Weights of a small GPT-style language model, trained from scratch on English Wikipedia: 10 heads of 64.
MLP neurons of a small language model. Each row is named by its layer, matrix (gate and up: input weights) and neuron, and shows model dimensions 426-553. Each number is 500 + 25 x the weight over its row's rms, rounded and kept within 0 to 999. Numbers have three digits each. A neuron's up and down rows have the sign that makes its largest values positive.
A block is one neuron, or neurons of one layer that tend to fire together. After each block is what it responds to, as a language model described it from the Wikipedia text at the highest values.

L3.gate206:503502490475525529461451516515485543525541463525486493484493508480471547504508538519487488497476484448502541473533550494515474477536519529458491496475501506500459477473517477500484551527481496455429494453503501476506467494520468522493553512492498488505519483509511504496536514519508501494485515502484491493515507512497479526557504505499501526482530492498534455475483538469446550517487
L3.up206:469467513489542460499480490498513477514542472547521505491556509513465458532479507451479473465460493523488510485505534487520520461516493488491561464509540505498490510512499514495462512487513527517499509548474546494530517500498514506479519483504486530491483521485478502480481493505495525565491490468453474504513509517477509508518512456494496509504510571535498506544462524512524481542517
L3.gate948:465503498517528491503555494483508530508483514496471508476473532463498534501509489511496470459488527521451480490489537499483477468536453505436509495475510490482446502545476469457504483478474528497478479509552455456481500474481512528473505490505512478503495498509535499475522484542511473505497502453526503501525485481473500521481505450504508489532500526492513490493457467532525463453457
L3.up948:488477445495495493493564506515488525509473535486471441510484502501534523531516522476487459507518492506466479504460475503517531502538481478474441472471510512492510473483475479460488491506484584532514467498571515509491496464503516527495447500471549485529436485456489517486469458492487507537551522519521508472514492457492471519509522513539511503490512526518468448521477454514479531502521
L3.gate962:502500513515532487531525484525465523494547534523507517495534473519506470512511513508469483495505479502490525504505428508506503465457528553487500502459507505498523506519472503539521542564486526466482480485487459480436463430467467511469540528427475526499487466478505474483471510577473545479509425510532507464479505485484486463477497468486481481513504505507515501532446516515485491516525
L3.up962:510536499506521522509530490501463487482487475528527499470467483498540460530559504502483465497486495541474514476506503552506475529516535490503464514504504514472481533512505557530537521475483514517529537552533513533504524506529469509463504475481446517484480545530502516505505516494487516475503453496480488455432519483492499522482500462454509513488486500531497522538466516514519501472470
L3.gate1192:491459533534523489479426505503502527514513482510525521452513490477503514481497513541524519507510492459500510478499513509510484499513561522532512562449500480515489439501532476453457522496525513481478493512518495506511494524497509448539495501498515496460516490519473494531496478489492510490527475525505485508518470506517484454473505465523483512505492515493460479510484519534494451499487
L3.up1192:498506505505479497518464487513497538519486490517490526470489544468497524476490492496535546482552508470487554505483496482546506508523512504511545532471495474541479503507530515476481466513492486463464549499558481529494516500465509498516516489508515515460522471538462506497500501503520548499519510539523461507485489491510527500531544480467477494511515541470499516559470572517505514521482
Responds to: Articles a, an, the that begin an appositive or predicate description, as in "the Paradise Fund, a nonprofit", "is an American", "Secretary of the".

L3.gate265:474486478459452532514533473442532471488487524513503496460488510478508508438552484524490509556487509534518498519511523488501480502516475501522515528484485502469516533523478478518478527505503517505496479486483519486478496505494519525469480484470504479483540501458487476488497501507513512523493493538482483507448477501504480492489486480497485475506490507532523465497517466524522492524486
L3.up265:509504450459441516477519533495511486468448510500492473469475512520497484481510484517502515539512507520492494483499498455509503499514472492530500532503477507504554477477480464510490499483497515536532497492511551484432503533528483513497497496472535480495521517466494512530491512460491512487522486557533494466444488477495511531554504486501526485541494492528479491468502498500484503476486
L3.gate558:489539497454502489487573487479505511489471479472448503506522496470518507538517491529466463496508508504531501520529483485496488567530489527537440486477507491506513488506498480452478529505469491489503465537477489461484518527515552528545507534533529464488538502478504508503510505486490522471492462514498456481477464456502461514567495478479505516518510483510511523493559506482489509513478
L3.up558:498500503465479492514507492450509485495500501514486484487470494488525500495535475491519484498483474496476516497527465481516504560509479513543487515487485471495523495508491513460495505503513425521483461514473493486448520524490552498541503509509556451500511499447494481491521501514504536523485528524505472521474486475476470503594492521485469471529500475531521485472504503496492482501491
L3.gate810:442511479446497462468493504475462479518475494534479481500525495521464513507513531502475467498469555469536540571517515484543547546515493487531501499466507520482487485487468471505506528509515507473496466448522552475507515531517512504540500487501512498503515468512441500493514506510509498483482508477564503522487492542447469536570490519432511515493506525484520505471471472497477483492489
L3.up810:521521461461487487463510526425486497542475483487473559477496523514507516496449548509452479483448536506492476527465532456532564538498507468530448499489505554476477480511536483514509492473480484529507492486546527492530476512519472516565494461490501476517448474502451511479463518511488502461525516488487482500468496520449494532534531477473475549487507511499493475475463475472515500523498
L3.gate850:576529495443502521481541544487474447457496514464441493508508510497517514522552496485465491523481483477478538519514485490487488537475483514515497549478489528541527516506499498475506474498539488516513513497485513494504514496490528511540460502487540496469549475475483512472519468516498492506513495469473475510465471507513483491521501553466470460505493482501516531510518503477474463516499
L3.up850:566546511442478512501553503502513482456470531455447493506526498514509522514546480481497462534496481488516533519509486502526494541473479532503490560448515554501522472452477479482467509484520513521487481505484489514482496467507516492526509530530530480494521509496461509473488495495506522525522509460482494515493501505499472480599438523468471486509518477513514513534498474462496489519491
Responds to: Fires on the line break right after a paragraph's closing sentence, before a new paragraph or heading; weaker on table pipes and sentence-opening words like important.

L4.gate103:494488510531545528490492473465511491498500532498536480530514530515502498523507488487490496464533546502501463483470475476499492505479471588554493482491487496491461483514495507474543496482495509488506505519499553483476506485515487552542564446520556510482458510540476503475458462535489510532540481534486486518468489524481474469488453526531554469488528496464532532475510536568487511477490
L4.up103:534516530525547495493499505509502529503501520486554521471519532511502514485519505505500482493559515517490512481515490466534505530524457531526503521482464472482470508496501542497506536512488491519521494482495484451511561508494519542502487474512530512525522495457510527507446519513488494512508506537518471462494525488481466490561511488520517522484504506486588505475464460450501491475528
L4.gate302:457541479547513499491468461482491530502496500491523501523493504529509547497511470530504473500477495483441469488462470455478491492538526495494515467554514539463475563502512524454533501540485540499512487494475515457467497422577486507489463512487495479476480548509446493504517500493520493541514495512469486465549494472488480563538455467521479506482541465538453505484518505498490497466505
L4.up302:501515494542555528488475511519457513513504521491492502528467500513500546499517456497480544479483488529442500498501494527494493535500500518474521514489485524466470484569486483547528479477487500510522484547434508506475505510479533473514526468518424483502468514531450507498508523536489506500560506516540505481472456497516510486501491505491518480516564454491511488470492516477519509492523
L4.gate523:528501573466489477493501459491461536495500499465512501457479506472488480472540524494482474482525480520494508480515512476500522505511469512490549503497532546450497545467504515510480511514472530516495527466487427465466517510485524519462479518479508448500482501459484490480492500509522473484485497510491468478466521531516490512471498494533485522496521504464505497443511498510506499470489
L4.up523:506476519516469480488443460499470480473515490463519500476472486521519468520485467498493489488492545542492517504510566518484492504477491527560522497527503506476497506504511487523477474469481526461465491439489472480505500437520512509494473479491454513498492491465495492474481480560560458490559487531498509485508494494481498488436475556528510475522485469467534531491535515508467501519504
L4.gate874:529510462482547502524463473504556492492513496500526524508517497495499525524505492465503560501518528543463547478510497518471487492502504512506478520487486481487502553544540442452488501521522519542499479523509487448478507528514535503532492451539515503553504490524495493500482486500510514558494480494503435523469496480495492473529498513499496506470498538539508488519527502532466464518521
L4.up874:494454523499491496506540540497540515506469512482514503510477509503488563489506493517523517465519485520481481530506535514510502537537502518517554525518498492506486521553547498522449533525498473523550491484485504507497532499511513472539520462523466526528509507510512475465498563511536470523473469522533498542551509531465514496504485518494484478517514510513488476464483490492540454509512
Responds to: Mostly "of" after group or quantity nouns (a group of, a squadron of, a pair of); also "a" after is/was in opening definitions, and closing === of headings.

L3.gate263:526505504486529474454498538487536488498510556492462560511511491524532500489540457530440539525452500497539497501532514509494470455507476492523489532528490507485544535523472486521501503505523530489504542520504500522493500453502449478518530489486494473526526540486456548453496517533468517489504513498556481529511495488459514517507478511482495465467544530550478505498498502470503495545517
L3.up263:478519521527478547520527515513497518526428500509459523532512521464520509508428485500503541450566440528525484522487456459480483466510504506483477475514468507489505469510511484498443472492510491493525487509459518437511508483477430501539524506473505492509459464517502545481451538488512495491534537482468493553495530494479538503501526532475532506499511532562504500526486507445504512482481
L3.gate450:477479473507504475482497485534459511498511526512494477485504463494519517498520508538500519505488467478514488477514472493467503470462477512480515479519507465483461475528498490474515544472538499474476486465474494465506518464506488525561519497464496507517497479478480524484536488531503478504501482470516498490483526505515539531498493439491519513498523522536481475547479571503485506489524
L3.up450:491499499530531512513544477510492510506504557492514517482502513488515452506514502490542507502556478540518442495522455484489501505535554548545509436472511530492537499504554469493516480496532527485487505500514541505479505549542512506507481542505516498522490516518513523508542532528506451526488493518524511469477497498480502488503485523490501519496497492486536526456462487507489508474513
L3.gate975:503513502500530488541469570466496490446502487490460552503521482525485454513487516482494502521502508510444452518480542490466504472469488490494478457487496532503510504479511470477517476525509479470489526534507512475483499463482478524519494494489527486528471529504541433504504492481525466477502493489492504504538530510498475484491468481512488498478493520515493520513467506475451468492535
L3.up975:453466525498447527498504491478559483495495519478494551479484480456471507546460469460497532536477489503511496536492508469533501521482505506507493476500505525503475486527491497516507457519503497510504513498483525432511522500511504511456521520451510457475470506502524476474509504519444504511511474499467501498483485448473476483526470525510529503551525478467503503520514540509537547522534
L3.gate1206:536513471481543540464479538500537479498520489494438489455502521496490513532516497465552499488483529486490502508496509463473473490500538510528484517499535494512487507526515514524487515497513524495515500553515523517440504500565480531504520495502494469488497501518517486501514505456480457493511522503507513522516530516499548504507498516526501483489493520570504541510496518503555527559510
L3.up1206:498489458532472507477520513511480535456510452569501525490494478495511456513463506525534554564488532496508466519525520510517484506502510501520514476477502543478518492479513519489490490468502497515516504539484482535475484488496509516511501533475511469492549499520491501465497566476500492541556479496451461542506469485481509483534503508545466493524479484503472533541457507500508527509488
Responds to: Early word pieces inside proper names or words split into several tokens, often right after a capital letter, e.g. M-al-aysia, Lad-isl-aus, Ch-ic-ago, Penn-ington.

L4.gate360:512511524446481487500504504485530472474467528514521463505494485499535509522488492496501536517479470509490529498526523504507522505532489504519481545495511484503506517497448489458470532493507451489502512495499457476461539503512534511520484501514557466509467479471500459492524504498509491517479525527485506503495491492471477493623481511473501463536507468466522515485531517508501477512484
L4.up360:506475494493523523476480497504540503503458496469501489508487520502508500514501508499484481528480488494489483505569482504511481549530506516548486500485504505475557467496507485448472503513472513516534474485492511464497528530519487532515472500548541491473516528487490523484514508483485478481494469505490488495498483482477466469600524494470490512553506524501528533481553533489446499517496
L4.gate584:496510556487528503488554499462485480555511540486477543465445472528465524467497511524500453510502526507501510504518528504494521502566509496515483500451483498490478480550498525531495462533492498511480428497519500510519498524473490501502472516520534510478510501498479506498499485529510504486540563494492469532505533475486509516537460490534503469510515500505550518497518539476460493479480
L4.up584:521504482498563515506523536494511453531498522496478485483452477500484513504525471531502488487471484468492493518528512462519493476573498474480480510521543504498501493470525511467474494514504430470480542504523494513505474486505494474503491523545519479513504530505481513452483489482505511518511485497473485551466518499481522513520481515470515457500507465515504494508512450488525477516507
L4.gate709:492503480448502504487497516457495503508451535483524480472472485482542519504525502482494498493481541437467509543524460496511487534500460482502427531480494510506506502521493482454513510518502487501431481491493486503472518488508549523525486493557519487491506490456500441482483487517515530518517487498493486526504514460446480524549518531513472491570473504525532486472492505496452470487511
L4.up709:471526519505512489497530506500503493472473509466483484489491488544471487480492504518475490496496492468495481565580511472503499507512488500521458500499490518510523482506520509454494502532443464491527492499477473495473486505497536572525484521545520506481527495490499486469499479481536510483528483497504470521482503469446435510596501484499548513508467491543525509505543489497470450450512
L4.gate798:511482530488493523498493481497528497509470502500504502507520493528515489498466518485474444497480505493537477532579505479530481508524466501560458511500495483479547477495500510482478529494458470479525505470482509474477520542525558500523494494527517511470520500490501493480508461485517502502500494507489481497509477473456465477605505499451512506534490487527532486483515490478462488503498
L4.up798:517490554466480506515513478464525538462486560545524472512466509453519511490490514461490541460487464507499532504502498493509484519503491501512493530518485475493544519516521507494469516507529433487513461503483465482466519504520523481488499486504539482522515517434473477461502486487513516521480520503504462515468500481450473507573513517477488509545501491524500510457496479485482479494477
Responds to: Line break right after a sentence-final period that closes a paragraph, plus section-heading == marks and table | cell separators.

L4.gate18:514505512514505510508502519482538520492469512479493498489536497456521501531505522535525542528504468523509521499508481511493546478472485465562478490476446523488498496498471530525531495481514528506513495463481483463488478532489512507510464540483485543495521537453537512472452526507533496481463486473491506486481490524548494505501531496477518491485537526535495472511505530515501531540494
L4.up18:502527479484532519520518477552465462520579517471513482502474533472514478512511524542484495493523476566508511489511495531540579513499527516522426505484480545516504522504453501489509472499540497466521515454492504500469492524485535487507506502477482525478507535533520483522543507530549534523485506544493492487506541493547487479556497500514501543480476552484496541506534475466498525518541
L4.gate227:472525465507546502439464506473471512506538509546463495506527524473515497522503529514511487512485516541489556493526488511477517502513510487523476492511510528544428485487456568479524475514483489498512490466525478451510478506492483511441524462513511483499522504498538468447547506518528506493543517509495507522534497521519454441481515499505503530490524525482503526470470507531509488515510
L4.up227:500504512494500475500510473465484540526500514506477545514475459527457491492455496495502490542522472511537469522491446462542535520503479513543527490508444509465500507478537514550517520518464513483539500508512471493511510507536496501473501501497520474467490493486506522523528501533521493504495482503467549463508449494519491538540469468500503483478496503419506504498493539460501490513517
L4.gate991:470498529466499490496556477481516455513545509454516475512498474527509492452452522507492512512500512491487521513507544482500508481533514547530505519512470524460462497486483535522543476503479485514477501478454513476488496540510517485465496521470454541519449447483499502503493477496555473500529477544503518555574469468529483483511486522497507452540503510504480466490495522518455505526480
L4.up991:498507523499488458483493477507521509529506501519505488519487491550447475496541490471499538530520503495533485499567490513453497528471499490530500487535489464503480518453518476481509498562476524526546511485507485497505497503491549489496445492472495501485472473435514494543507492493503493471517500486509469514522483471449467555482472497540483486439545505485521457512493513495514492511486
L4.gate1167:533491473502525533509508485544510520499450504514503468479479492470500474485509486513491492537486494503500478477514474503489538483514493478537460554522495496494507488505504531496496518540522499444504469432496529507487519439539444498497490500520461525533480454451494510459513518509554494495517496511517558524473500488491491488545487486528514496518442484524522517486473503459478499480508
L4.up1167:480552491483514474490547470516511542529527470522497520496431522488463492502529496485499514479519475517509501500533511459475526507511474517504498468491517474546512527472534569489505533488484535521486504502464538490487487483533529496499501508523490504433475479443488563507519531488480490511487528494488524545529428498462522520507487498489522516540509519502533488452510486516514473532521
Responds to: Second or third word-piece of a word split into pieces, often after a capital letter, in names and rare words, such as U-ro-š, M-ad-aket, T-oy-town.

L3.gate121:492551512504522447482496483497509539497485489476496525547508478465539504465487516513509473493494497468509411481470481498478508518508436513501494511506479532528511485528509532481485498461565459521497445511490494489522519493498498475471477474475460510475522466504549507517498513475545483460468481529475528539473518490510470510503529515493501492501512503497501484540476504484461532508582
L3.up121:491482564495511515529476491517509509521489481503461549504499546492499523495493445493496484460489473501517513481545468536489529541499479492554493526505509464467468508550521505532522496481512485495492474551532505526502519535492536483501519468463483498479526511515483473469490516516489498505492460481526543546504504505506493488485502495483490481496518542545527546492501488512527494493462
L3.gate511:549505484481479489500501455491492510515514503481546541546535456522469477477428526523484503479520506549511540497513497513488509514491504480494516451517531538505528431524519486504518482518542525546506495456508433500514540510510544526509478528538506555520483496483480499493498504472488496512466500477489485545520477538477532480511483524510507503519510520516528485515502480524538507549509
L3.up511:530449536489466469459534501474501537562498481468481517533466422521486509490499499525500441494485515508528513535499501467481588485515510512492490469518530496534523496498516531502481529517484496477518517523463482489512519505471523458472525507498505523460468520504507509538508514508514513535522539453511485512461503520491535488477479521475530493469518499521518521497512493481479501517533
L3.gate767:509495522498465515473499507487499521510467497505497488533462490483480455513482510466503486508529499492496496530535521496504491510500497465520540495507521512527495512512530473565455465495501504545518496490481546498481530486483508500524437496552472494505498473511495477536451505468449495493495516491503415514498491511486507531477509520511471497510530503487499523484510505479519479515515
L3.up767:471459507475493541483520539521446513541456471468473480469475448521507469554522469486480519532544498536485497484492558473505479480515463505493517517504485538475505515501521476559522522502494494514498462522497533515451505472505546494498499460503548514522494498488520461509501512496474489493508562503494476461492501504536482532504489487540514478512516481477501532475515554469519500497483
L3.gate1129:470531457480504462519529470529487537502515528503485513494485507494518519490535486532514542482525493534471513482505492523519454454487465509529473484463554515522497506532476511526467483505526502483511471519481526529540479506454504489535494510477534547482467531511488480515528467529493464558457496506485478501536517482513457495505493470513513457483511552501508512483487535455544511485491
L3.up1129:492499486491502539474461473511486511546510538482474496504469472504494464537452556504469490511537518512490457516537463493464474499511487512489523519564472479462445489485503490519487484518485494487461511482489503504482528509542504479452493499508489481473500506509521490515491519509485503450472507470526518505510484461481521494515515491472533487485468493503460513521544537491496527502502
Responds to: Fires mainly on "the" right after "on" (on the way, on the basis, on the future), and on prepositions at/on; also "is"/"was" after "There".

L9.gate856:528525501509475497496514521483498495509529429475524470479459466518515461469448532500515493510493444469530520492510496488469515512465555501505481476458529472485516482437458511548484485514474467511472531528548499446485523464517481474470526503483457477517485497479451480471550508507517499470539532507482495505522523531494496478502439407498516468489514484486517484479500511510542503480502
L9.up856:502497525507526512509493510481497476499490503540513492490498504494501506489500495509486489475526489498459537505503530481491538478504502484469488486507483495478523499508478478507486445498506522496523479543490564529494519521508484448487497519518526540443488531515532495468539522537437535528497466502482558520518503500464509534529478508498506509484501508462497499455506500492488529477480
Responds to: Role or category nouns that take an "of" phrase (member, owner, coach, elder), plus mid-word pieces of foreign names (Od, Hu-um-onen, Zhi-y-ong) and decimal digits in coordinates.

L9.gate618:500483533512548512515495525518495488483521506475488528503522496501491508464495469460460506520515487513526543483482474502522519474493510536504530537528461495493501499503498494484480515492488473488524532525495512494486498512508512529520505491494514477475482484464483507500506467529539512514486492512519521491506502471496476474487497539497453509490500523471546473523448455450520489431531
L9.up618:538460507479538500511532524513498496506456520490490457500494473478500498514526509534501461507514515510479460540534514479491454500494468513499475507477458514478511538493497484430502508467488509503511494479455469455508469443489504486481462479519463493500509504484456467475505485478468510508502505476498512503471453479463501482486500536474483516507493475505458504471545556502498483479539
Responds to: The second newline of a blank line that closes a paragraph, table or list, before a new heading, table or sentence (e.g. ==History==, | Player, The...).

L4.gate332:489453473498463507497582485495518495503559496499495496488527521472487507464541485533527469528485510493520511519482503464494507499464547456514473495496522542551498501517556517485522493503547490508523512495512541469478470464475492510506464511520503521534485507494497532552454523508551493520485519496436498443518522496501461523457518520478504489514461518482511499481587479493506518493529
L4.up332:553502487544510502471517548496505500530520468502534504513526470469514492495485506526506485449500525510496461472481537486535470479551484530549513503522485538518544526541495512482517475553504552522509523534535488454475463496498505491516521456469489524475500487471471510499491511497472510498489492477527521554498486517495493520470475511522466529441512484508510479484528464492541503557484
L4.gate587:520486476499457503507524517514480524516509497514483486445473511449510509494503529503493514508552470495463514507496535521523484503529466459493505500477493482487550479517489545487520524496524537484497498448499539502551533519451501512487510515489555518495512423470515446522526470471447482506551483501518453459540525470511492483483541543458538468455481472504510515462484505503517512474496
L4.up587:505503461512464491526527515487503501524489471505488422506548494483552521521457500457486530496482479505505504471500513504519499481511533514480509515463453533464477479494526484491502498519465506539510474502495474525527491474534514505461530504477515491497496492520526484509460480491477515542475475522481480523521537478451461490466500485517505454488523525529497522512522496539487507503475
L4.gate797:521454471509492513460517468488513516523493483495518546466473525494474495506505490452467521466509524490520516515530548520465457488519506474532487536498485505501486471505474488524499533493511515531471531512519517477517579508513498516475540518495473538461506522510481463465447476453495527479492495497539518539507501504503459508477483561522509489516495497497516517485476526477497484475486
L4.up797:519490432542527516515494487462491468535553496496486524502497513496528448489431517495501473478530479492511467525493487539481537478532479480490520478499473509471476492448507485531464477492505517517462488501514571471531518498517479459438507506505514476491469510450467504525502505472493498499519510528504533478520504498515469494466478480481480520473521492417489534484489508515514530465455
L4.gate838:493500490528487510481514470500511499494533518488481510483497494518463443505540508523496471533508436468521507495472513519443486480497493480469495500481443529473512498511563528529513501514496511493502543442490480459457465531471521480465459466523444516514510525464491442463500520489536499453430531451468538544491474469492480486472517506524507520523490502524534550473491492526593500517478
L4.up838:494510511494513535474504516516505483534531494499547517521491526516518497521483520553510508499504491494510500510470481508477515480534464467490492515515471487475513465519504476507483500481509493506521497517517507480506447489458501452476532522490478476487512483497428523529480522529491499510458516508511512521506458538476506487442501520489521511553502497519549482494496484453507504498527
Responds to: Prepositions completing a fixed frame, like "number of", "released on", "single from", "ends at", plus some mid-word pieces of rare words.

L9.gate1031:525531486530431498499487528469483525519476493534494502532473526490520556482517486471513507472507510486550486458473545510519548465501504480499504521509474539457512491469469499483443524523457523488478484481532502525504492480478518523530526515503452539478520507524516499503454507564507502476487523492496532496481473476496519471553516494526484510496500529519468499479477444500464503500487
L9.up1031:476487498453488491503449535473491539528521505521515449486473516516508494499529503444539501473524527521545502514525462457488490529519463505506484491459502489495464517483516524479506490525518489537518556543498515545514511483504511499464484490502574511518525517518499472511468519506510511533483499472502535460511544522510555512509535482496486520527553452502506520496493485499497505544473
Responds to: Articles and words that begin a definition of a just-named subject, mostly "a" after "is/was" or a comma appositive: "Trail is a", "Star, a newspaper", "one of".

L9.gate940:480482444491463512494495510513513492473526503484481507521479510509512512506477549499502517526475494519499501466515516485450526529481455495461473464532506469568477518525505483464498509514513517487483507513465529479547475514500475506493492530489495505493499506492504505521471514531534522518521476505487508480492490460489528520513532471491502505484436491474497521489486519559489509490507
L9.up940:469479528565491526506484484507542535519525524501495534486491483530473540491514484485538495504515482495467504493464501473497431519488521516463488473491539533500493516532525486493512534525485528529496473521497458508489506481552482482506481498515491473501502470512546480469456529507486488514514475478470487532483533538480508505495502560512466511518476471506513478505510480531525507505515
Responds to: Prepositions opening time or place phrases, mostly "on" and "upon" before dates or events, e.g., "On 1 January", "upon his return", "on hills"; weaker on "after", "the", "they".

L3.gate331:529527530531526525525488488508523498500571483542563534521474524450488550478508484557495478529521510514498506495436519504504515441509507475484515536504543457508499518531468487475494519520510538497529503520460522539447481489505484481527508466504476536478503493518471472522502509459549520516535512494572538469530486497536499539512526456496489476497514540515491483470466504480500487477536
L3.up331:482546508482507540514513464508489511484496472508469550492541549494462542498479497478488458504518512548500468510482516497492458451470488496470526506519537474537478502522471509507499538491517471450490480483552476476508470526495512461494518485490499477481543479457455521504470491492506493483504490494550544477518546486560496488539482490526479487518527544517498468476495471524520500547503
L3.gate503:493501480482534503532457510520469520472478476497501447486468446532523468489501485534543506488495528489499545517470476499485526507484512482512486497523513459489430498483526478526489517445465486465507522508493503462472494520483497494544524509547492532504457507502494471514489488547487494461487539493537511515461473490515542472530464488490544484521515502431519493488467494463502515508527
L3.up503:527493473481516486479534456498496445516445513515479514488499484481478505475491466488522473476477493494494482497502482482481470499468482490501514518520507465513479541523493508443517493491490497492504560534486516453511502531488509489511524527459485534533457465511493505487500516481513495515513547469533481541496505507459488477482487510469522513552565523518500546509493495498473508502521
L3.gate788:492511497468493539533524514510484502505552503501531473482524465502507491498501483507470513481495545482537558501515485459515522486536506454492510505474479510465509496469485486540530479517500458485502498480496528500455508485496475468483527527542490481479514498510529517498519530546509456520548487493543503510537501544507499483518442488494462503518499532510500495523521513474477537532495
L3.up788:434513488512474504552494526512525495505507490514524501472514518535532471492524445508484513466492509495548552489518519496466481443506480494518534535479506513481498511495496482511527468515480460473511471501521495525483501521515493495452480553557463512486505504530497503497513507537457527514529476469552532510534481515482512497524469457516483498527522530494537474503503510512514521496469
L3.gate1115:478524509490539519505502512521460497491489522546495463469567520517548493511433497526539534449520506493521515498522501497546522491479501522498509512447523498472466471502519463523463480430513489452529499505515488496474485437487486461517519496511518491535487522485475464508519507556546529499517482531510486509522499502500485491518496441519467520523496493502477498527491547459506511468507
L3.up1115:507485532520488521495505516515481505482525488503524519477477504504535494499472488505510515473519505525531473476492502538505505534488509496506531494527505463474505487474465495449503466452523507520462485496492527504514511478491509494511484474498517521497497529505526504490503507520486514466482496476533503518506519500528508530513460512503498516490490478464486490498473538481549514456498
Responds to: Nouns for positions of authority such as manager, coach, governor, mayor, captain, often after the, as or to, especially in sports biographies; weaker on other nouns like part, season.

L9.gate495:489480480495558525516528514486516513493489544486472486477514513532547486501506497491532497503482490507520520532479551477479511467516531511467493522505505539501526495522522484522503493503504513478514508526532510513459507514512503534482446512515504500519491492498526515525482495490494478512478485504480504474484529539472482480496500482511548533520506481534540477497461525474477487435516
L9.up495:486518488540503528463510516525510499505507548490479506469529560519490456522520488505483466480543485535468488503478496467507502473468533472504506498503462514560480486513496477529530535496512472516512470509470458531498509542503515468489495521537503544506475530516462463471523524508500514507489507521538486561477522480514494466519489521504512471541484517493518468481492518532490468528508
Responds to: Opening piece of a word split into subword tokens, such as heter(oaromatic), mel(ted), Phil or Sil(enced), plus frequent is/was/are.